{"beta1": 0.93, "lr_head": 0.00579, "train_tokens": 487400000}
MLP neurons of a small language model. Each row is named by its layer, matrix (up: input weights; down: output weights) and neuron, and shows model dimensions 0-255. Each number is 128 + 24 x the weight over its row's rms, rounded and kept within 0 to 255. Numbers have three digits each.
Before each neuron's rows, "fires on" lists the tokens most often at its 100 highest values on Wikipedia text that the model never trained on.

fires on: " that", " also", "ill", " well", "ly", " now"
L4.up919:103151118169156132151138108166135131148123162128121163158151096168142096127151145173086140188099086124086140089122114141122138120130174106118090138133123098122121156104159122137116127133125159103099113137104122137110110150157163130143140135114144127095097158113157146142131164149122114174079126112121152078117132104152132137128131137124104132107154105124102122099152117131139117119115126161083099105100166193127138135163156107098108129134143095136158119119112135117138132118167162156173142122119140133157120136153099134127134149139180127104132135161135121169128109096120126122092125105136123090171134148111070119115106155121156139049120094140089129142105180090122112185110105145114110126118123098097119106139115139138086111179124101171119132134154125131063141132107127
L4.down919:120104115106119112091120140115145156130136180131111137139136121095133155110158098177192109135161114117098135086091135120076085139169113168138120146145117110121093119096169095107164163186131156158136152120107116150149148127125149110114103157162112134109136118153137157132139135116125134125138109101098120102158136112083168172156108125123101111135142131142111090093102139086119136094090146115148162135150180113140135184114184089108114098163105117136135131149127100117106138152085153108104140117135130131114104139113107139116134129172121087125103170141144109060152137098129149095141124177161133157149132100085111133152108134104137111148104104105115119149149117094134123077121127125161120117138095134151160091116124134142120110139095164153133101157118147167119139100125133

fires on: "eb", "ill", "old", "ep", " single", "ly"
L3.up903:117108133149148100110146112117151105103111148086096113123150132115092121127175178146133138121129127100151121097125103098161148167141129132119098151167127134134142117129175124173153154171136122101146108123089126140099114133114130149133162090114103136129116132145072160100132102129099135201135148139106169105109143116123108100130151159111131114104102162147099097167165151115161131139123131101128100121119126136137139179154128147070121079151133094152143132074120097102157123120134125170133111112153106126135137169130101155149160193160144144163125130143123176086069115127152115118109115122147119155159130171104156134147110126120149071116122092111144140149082137116160114113129145128107083179105123099109134124121127100123114150148126150162124079116113158161112119136133140
L3.down903:098168138105197171163145162102092158151125164147106109150143109122136075140132127137152114124177144132138112077090124127132099131128103085086094129158134160151107129071127111102127130051095136128112101131158111144130151090142086089121126136106157166116121100132126131104167097133102119142128181169154118095149159144108155107106135135145109113160132132132163087137091139107158121109156126200127108115118133133141128130138138096120092114125111086117128126126125145146107115150124128149105131131181132141152107095163108135125116118074121126136143139144117151117119113156134129151136147144116155150163129154130103150128109125074177145090131156139126125117098144135100127129141148122178145126134123157094115158125135147119113136163159104080105136132109066117129169142136138

fires on: " g", " al", "r", "ag", "\n", " dr"
L7.up432:122118112143116199130188146120109157113109158189161146110132165120092138140135117143107179142116141132081110163138122138140162131118130134129141162124142188123128121141104098082106109178158136090142134136164126150111092124113148087104113104141124164089147158143143103142142134123140094112139123118134169127142129147131151153087142109144108114127155114117124112165112123156129152097138120107161116124120159163163143133168137150108143103088116152105129118121155074105115118166136097144171100149160086114148119167127110106124140128113152143168121120139162135125106120113115140162141103104114087150144153115165126152124136143140139141158118129089126179133098111108136170079153126133112153079121080089144103125157107091127126152181150088138118121176117120113161138107107102
L7.down432:133103087135125154137117137142116178120110141193131156148124171135173130123122133109117121107138131146111136115118107134114144102149115127094158116151153148115100161121135124116128128160130131118107122131097136135127117149081097064074080135124113129129150127094168088119144124136115097123112130138163131123120105126126106169096116114138133142159162107114166139112183170159097137106091144105132124136088110150158149131154076141102108148083076129123179139073112136077147115120143131188126178126126154131131146132133104123105147151110106139129125090147128115091129125191141094135104096102128130153170102119168082179135129140130154143165094133143141137163139093137154151085151130133124100140091166149126150104145131155148134161097143128168095160119119118150101140138111123

fires on: " -", " Pr", " –", "-", "pr"
L4.up1157:143144119052116125106142153152125125145136128134108108176141109119124119076113087107133160132105111128157111101122100160151118107140118126102073142114115125132079174150140185131139131133073132112125149115170158090122117120150139139120120114117128138135140106148133117135143153132127155112169121123144102156094141143104191135123165121169127096147135115137093170111155144169120122128169157153120152125091132082119103138128104139115156124149146106209140149148109154162113142178094123123109135139164129118139170163105140111116117065121122095140135092136100127114118093120169113154134150128100113153146133145141117143134098128079130086106119085091102118139160136143099185132116148119124141120101117119135129171110126105084129141105124091099114122156138139136105175112116091
L4.down1157:153109130114114145128159140109117141164129099159137096131098151144131104118150079139135171151163115133107128124134117116135154159158112105133113141099093138157081135159132169113107151138097119113106119162129177081089110111117122120147146140140098097188129109140119136115119117109092145117102133088144151146157109121108200140114140108128104100113136162083162111130134093157129128078139129119106151090120114074067114116129137127136149131125096139122108130128105107086126166104107099113147160136175122107163141137106126109135124126132138133121088136137144107189145103119166173135154123127095100153134110135124123189128086137150119137095093146113128128131169125109124125173111137064145130123108134100151120161142145145137177123131136170119102151155161122150126186141075142

fires on: " the", "ov", "ol", " a", " |"
L5.up941:085141153168094155124110113127128117110137108128129151124141124110107192123109133129116095144167143099137128107114109130183147176100138124158096128137136126125090132125090134124144152091120153144128141119154104125094123103150180131102096143097117148108140115134166125162162105119138118138124108171161141141130165110106095117077157178157140081145173119112123155101111128099156130123150107116111127124163142167147144146116085107101087135091106133140102129142121132103132045130147106130129120114106122100110099134117170174074132117135110149180111134151106162132142107118122162155113155123137126095125143108108146118115110117153145144109144113153138127155157170116145075130160134139130109141124077098115117150165138104130105149169137077160141128078137113083097111119171139
L5.down941:142111124131071077119124094088107151115133142125167115158143094101143107144125091172135141120116169142135139126110130104129105135135077133124157195093106121118111152159116134108110157157108128137156128135134128082121109081123149143140074103145104160107129131152130124140127137115095144109089090136140103098149144102144076155082154151154140119138132124127104131159149138129103127140096116114146155117156183100132127142158122103086164157137143105165114156151166092140090102155085125146111100102151168093124135145110193119148124143086155105162122110156169152114140141132129191132122141085180119142117096160120154093140163141127125143119157128139123143094156136110116114157169160152144120146136137121130136116161123126128103103135137106129125141146108118102155180096115113

fires on: "les", "ry", "ne", "le", "ative", "al"
L3.up1089:196098122116141127101122103125162104138119144100100162121125121130083097124133109059124125138101126083139125187151123132119133185126129110151143122086077160127145118126067113133138127104139195143093115088119160167132126175099110118140167092135114114130157155120152146125125135133099135134142120153118118172153087117130139125139125100139161157102108126098153135095154105144123105171147131127107117138149074145150132116107109138130127130153150150152111104209117145127132127139132169132120139119125125164153113129109094117131110116144099143138123150116092164130111123166130159138094113165111159204138117169136121108117115134124119119116115138153138163140172157167148164083115144137130106153128119094123151102158125096114115112146154088143107136094134127129092094121143156
L3.down1089:093104087135126124124174102093107110107169127142117160125129173141130132153132126125154120107110138126160133128131123099118129171124196120124099141103151126103116162148138106144148143118070094142113102149166143119139121138148101106082167133108134130133126149131174154126133154115112139127139129100107129096142132185055107104164117113113102108079106137148086123111128123126173095085119139136121121093141140171156127119076101136062141130158141092106140102146112143170123137149117086143182086120117099114132139125114107171147089129136144179127159183117150109139114152135100136181117134126108088127143138154149120098124159144145128078144152154141122114118074126100143138113132110087128113137149127111115120160106099165111110119109105119113104131134142113093158151149136143

fires on: "g", " g", " G", " we", "eng", "ag"
L4.up465:090113128164095130155187143120097093122111136173119156117163099107116121163128128183158130157146134127144117144109145174142128121144121145096098126128151158127146125151137126133134095101104085102121145139108114129133108166114128114141151109156131071080132191081078170140135150138119076139111144126085119136143164135122092175157137126127113167104112113132121137132126101116106125117135123112134126118147114130122134163124098143123093090129116116138157122089140136129104149124153122143094136130100095113149138085138129081151145091137145157142135082096113129081149115066113149139110131123112123102135172079131097110142098105168157144164150116147140097138161100113147106097143087104147137073092087145088120157156130118097138141132142092117125172109125153142115150092116124
L4.down465:132151101153115139151106124108120118140120126146164137089110157135166155138123134151167178111116125112130131133137101148127149138160116162077166144149105123134158128134120131108164120161090131132145143175097142153136176139120123139110149129149136167094115136072118144125146095139093137111085145129169116141129158113109105162172108093102098124136116108102113146126136153175121110090125120150131139141120127180113105090172122155103138136100097149124151090122103092077133160077126135131132160120115141117122138109156142061134147147162111163105124146114114108085119104110072103138119142106118171147135108112139103160124131189102136162122134143089141099139124096096141118109129153107159180056099128100136117136138123129139146148085159102140086119146148123097132124169120113

fires on: "-", "|", "\n\n", "ly", "ic", "way"
L4.up813:083115148171097107119093168117123115116145136115088142110123121161148151121090129123087127115079162175120097141169106149135119129132165117113110145157146147123160128124126115109131088134075124092144121122161081127118124079134110123140110152111158121086094142112110158103139131142102105164154104098103122117081164129155131101149091100133152054102102126101128126144115146095104116114129130102133111097141128125098111121092136123091175123139153131098139083110137182146104144149092096112156068134125145109164104135164082131103124136153144123138100133120141127143166104140177148134137096111143129131137082184120132114143160136129104159141172111175116141139123117129107148108133144100119154125131135096142119145137103104159134143171124140134152138105106119118140108109056106
L4.down813:104156170097102123107132100137160122148120136156127179157132146104140137114151116089138070127142111144152147113153116105132126133132094131083143098088102105098132114146098144085157090121116104169150116104094106152127134140143115120105154143149057092114111188170131122153131104114130108166188138146130142126127167114083086146141134126153156085119059125152140112134153124121127141114135164120144079130090148124143130192137109098175154110154117092169098148131136127178089138141123122063106139135153149138130122124143146107112120118094161157114168098122148111142090130129101118171127120163124139140129126128124087127128097167126121124107119109118143136124091093151145104126147144127156133130122145136116117168145100107133138151148144111135154149134152150087119121132153171

fires on: "e", " do", "o", "ens", "lo"
L3.up535:104143132136149088146139142129098154121111146094118162151106127102069142126159135143128133133091123095131136158108115142110143119106122140123150130162140119132100110134082135149070090124145119124108119133104136116150142118086135126114170114092112116129137157155105147140133136151072117114113148128101111168166161136131125161076151084142136117119162075140109113146146157103115139097098173133119112133142114114145134074151073100094114106160140166168172131135121149155123128121130144137116134127106089170136162063125137125148127146135115098139116087098116132143153106129172094154092100144130138162095123088120156156131122122112098126136154184128122140114131134135155139162087097145077152127124110145187108151123118099090126116161087143157110117107081157136122075134148136
L3.down535:139124117141082112139129117118149136098139158095134141167164089118180154103130159171158164102111141111135176112132161137135065179106171167124137132122133138139149170161098119121125123158139134114146114160134115123173125167139127116114148105137105101095161124106112178120156141122112159140084146131169136112117112182131111159149153129136110126159100094101100118150135119124103130089127095138134100190141131158159157116140141154107107148117125129120116124103166125143117107122074112134127129101130129115107138117124125138155145176161116109111141169081126167124166135152159098136076123118129120113140142118111125104133110153122138189098105128095104150150149113147118116086103079138129165126081125108121114112165123142093079080133134118100107096085128114118163129111116115

fires on: " pr", "r", "-", " Pr", "b"
L4.up224:102134111153154068149115156130118140135129147143135089164121123103138170113112153134122122133102132152149147133111097161141128108121141134075137153143180147162120169102174162137143063142089127099097116136117119091101122183139147155083099092146112171145123107099159118117137125129175126143131140111094108110090126136131151157148118082075144084122141087116142110108162152117152161107121129121112103132141144169107101130139122126155101150150079149094079160161098130146143098118086143146118117123146122110129092121127132129113109082147125108120156083093111157150136127114161139115132144111125100120164152141156138133135102086112118089100122080081128129106161130120112131170132163099107112128141132139144075153102147121110116167141159095153089114133108104124124138105146130
L4.down224:123143131147082144073147127104133112121130100117099160155113117145122086171115120108133123116143133122100091155106129121116124130139115125150127138133146133118148117177153126126135121127113148118124108074087151107095155122142182124121133121072136140120129130123131150108137148139104147162106152113153146122148123164136215152111100147104135136151172172127125113079121186094120140108151138103110148128110115170111116169161146119119121124091145110147143096125095131063165144136119144145095151160122146141182083099124183128119131136104122123126119096092113124124151126097116157126153103095102118099131090129113148182168099135146108110119117127121118138132140153139090142111090129132145117110084123090116144143114132092115166106135158183135132150130125163166076141174088097

fires on: "-", "om", "el", "s", "ly"
L3.up1261:086114095142192130076089152135119110116121115166119123129124077151148140113124175165157125117091144141106140120171114152116128108169141209160135149118114113128126126107121096113135106119122102141162137166127081147101099127095115122145144134059105107165116103139133141091152158128142118131142135106113162107124144198093129112098118140102127127144126109153172131133155114129092110099147134075148129092109123102157105095140180161119154144166144116165103119120154143124092134135110121165094129122082163143141133112164088136109134179140115106102080131153109140110111115129171114099172146125158137115138108159111094135126130157129135133082145127139126150145109131129139163120104175163125134112142141111143159083113131104125122119166103118127105110141144134148107131129147112
L3.down1261:107091185129121128094179166107157153149127176148188162147157142159118081128131108165147107113114173131122145127112128155156135115180169128098174173156136142151102094138092122128132165116082115153143144137104104112110143110145150151152141194153138146126135135123132103102087136146132121124165117129135150088122120121112111106158136095163141141100092119167151110130130172121120109166149164116093117121103123136134161099157127136118088130149121122173110159113116146116156132151138131103134135107112112094165167108122116132135129107128082093127127126128132060112094148135144145142103165083123117138152137149147091105106123136116126098110114102126140087130107151105156156091112152111134122102142141115144116109139173130120104128149126104134081113132150088076127147097154094

fires on: "o", "ro", "al", "e", "is", " we"
L3.up332:135149107142118140146110114085084143140131167129133154119114085113150108111131109160127134145084142133145158139112137171091140140086131150137111120148123159093124085118143106117154088152182121151119126161121091126151122124128124158143113114077101139176170137163129123091128121151124148162132143115142142089156171086120134119107146119131160146171107133129133143172094113122095113142176096133129115129100134126133093119139136131123130133123169169122099148128120134178176168111133183142147110139151186116109143115125109158165168113159139091107119133092126149154140120137138106137090094176124165175116143104095144124147126113143093123144108167136154162165091144125099149141080132105122145100114083134121121104117094088128161158178132122156093134102128134129140144116163100
L3.down332:118078145166114166113150137143077080110127123098115190160117085154159121076129119176103099143100148055131105131120105129139150172125140127136133117137154097103119158129101149109084142138153143131129139168136183132155191115117126121120165143153124142118099116144125152119126092127140109122108107112178148133118110113115123134117156142127106126170115142132142135146088134131136104086140075089125098134090150119116131140154139112131122121126154149101129142131115124141094111099151075137078127109146141149129096117179127116167126145138110089147108140130170152105157119102146145120081127093105133134115117114151121146167108111140123138114159130118158120138120152117118125163110098155122134088082171122134091122159170133097130152142122147122086188164111153112142128103136169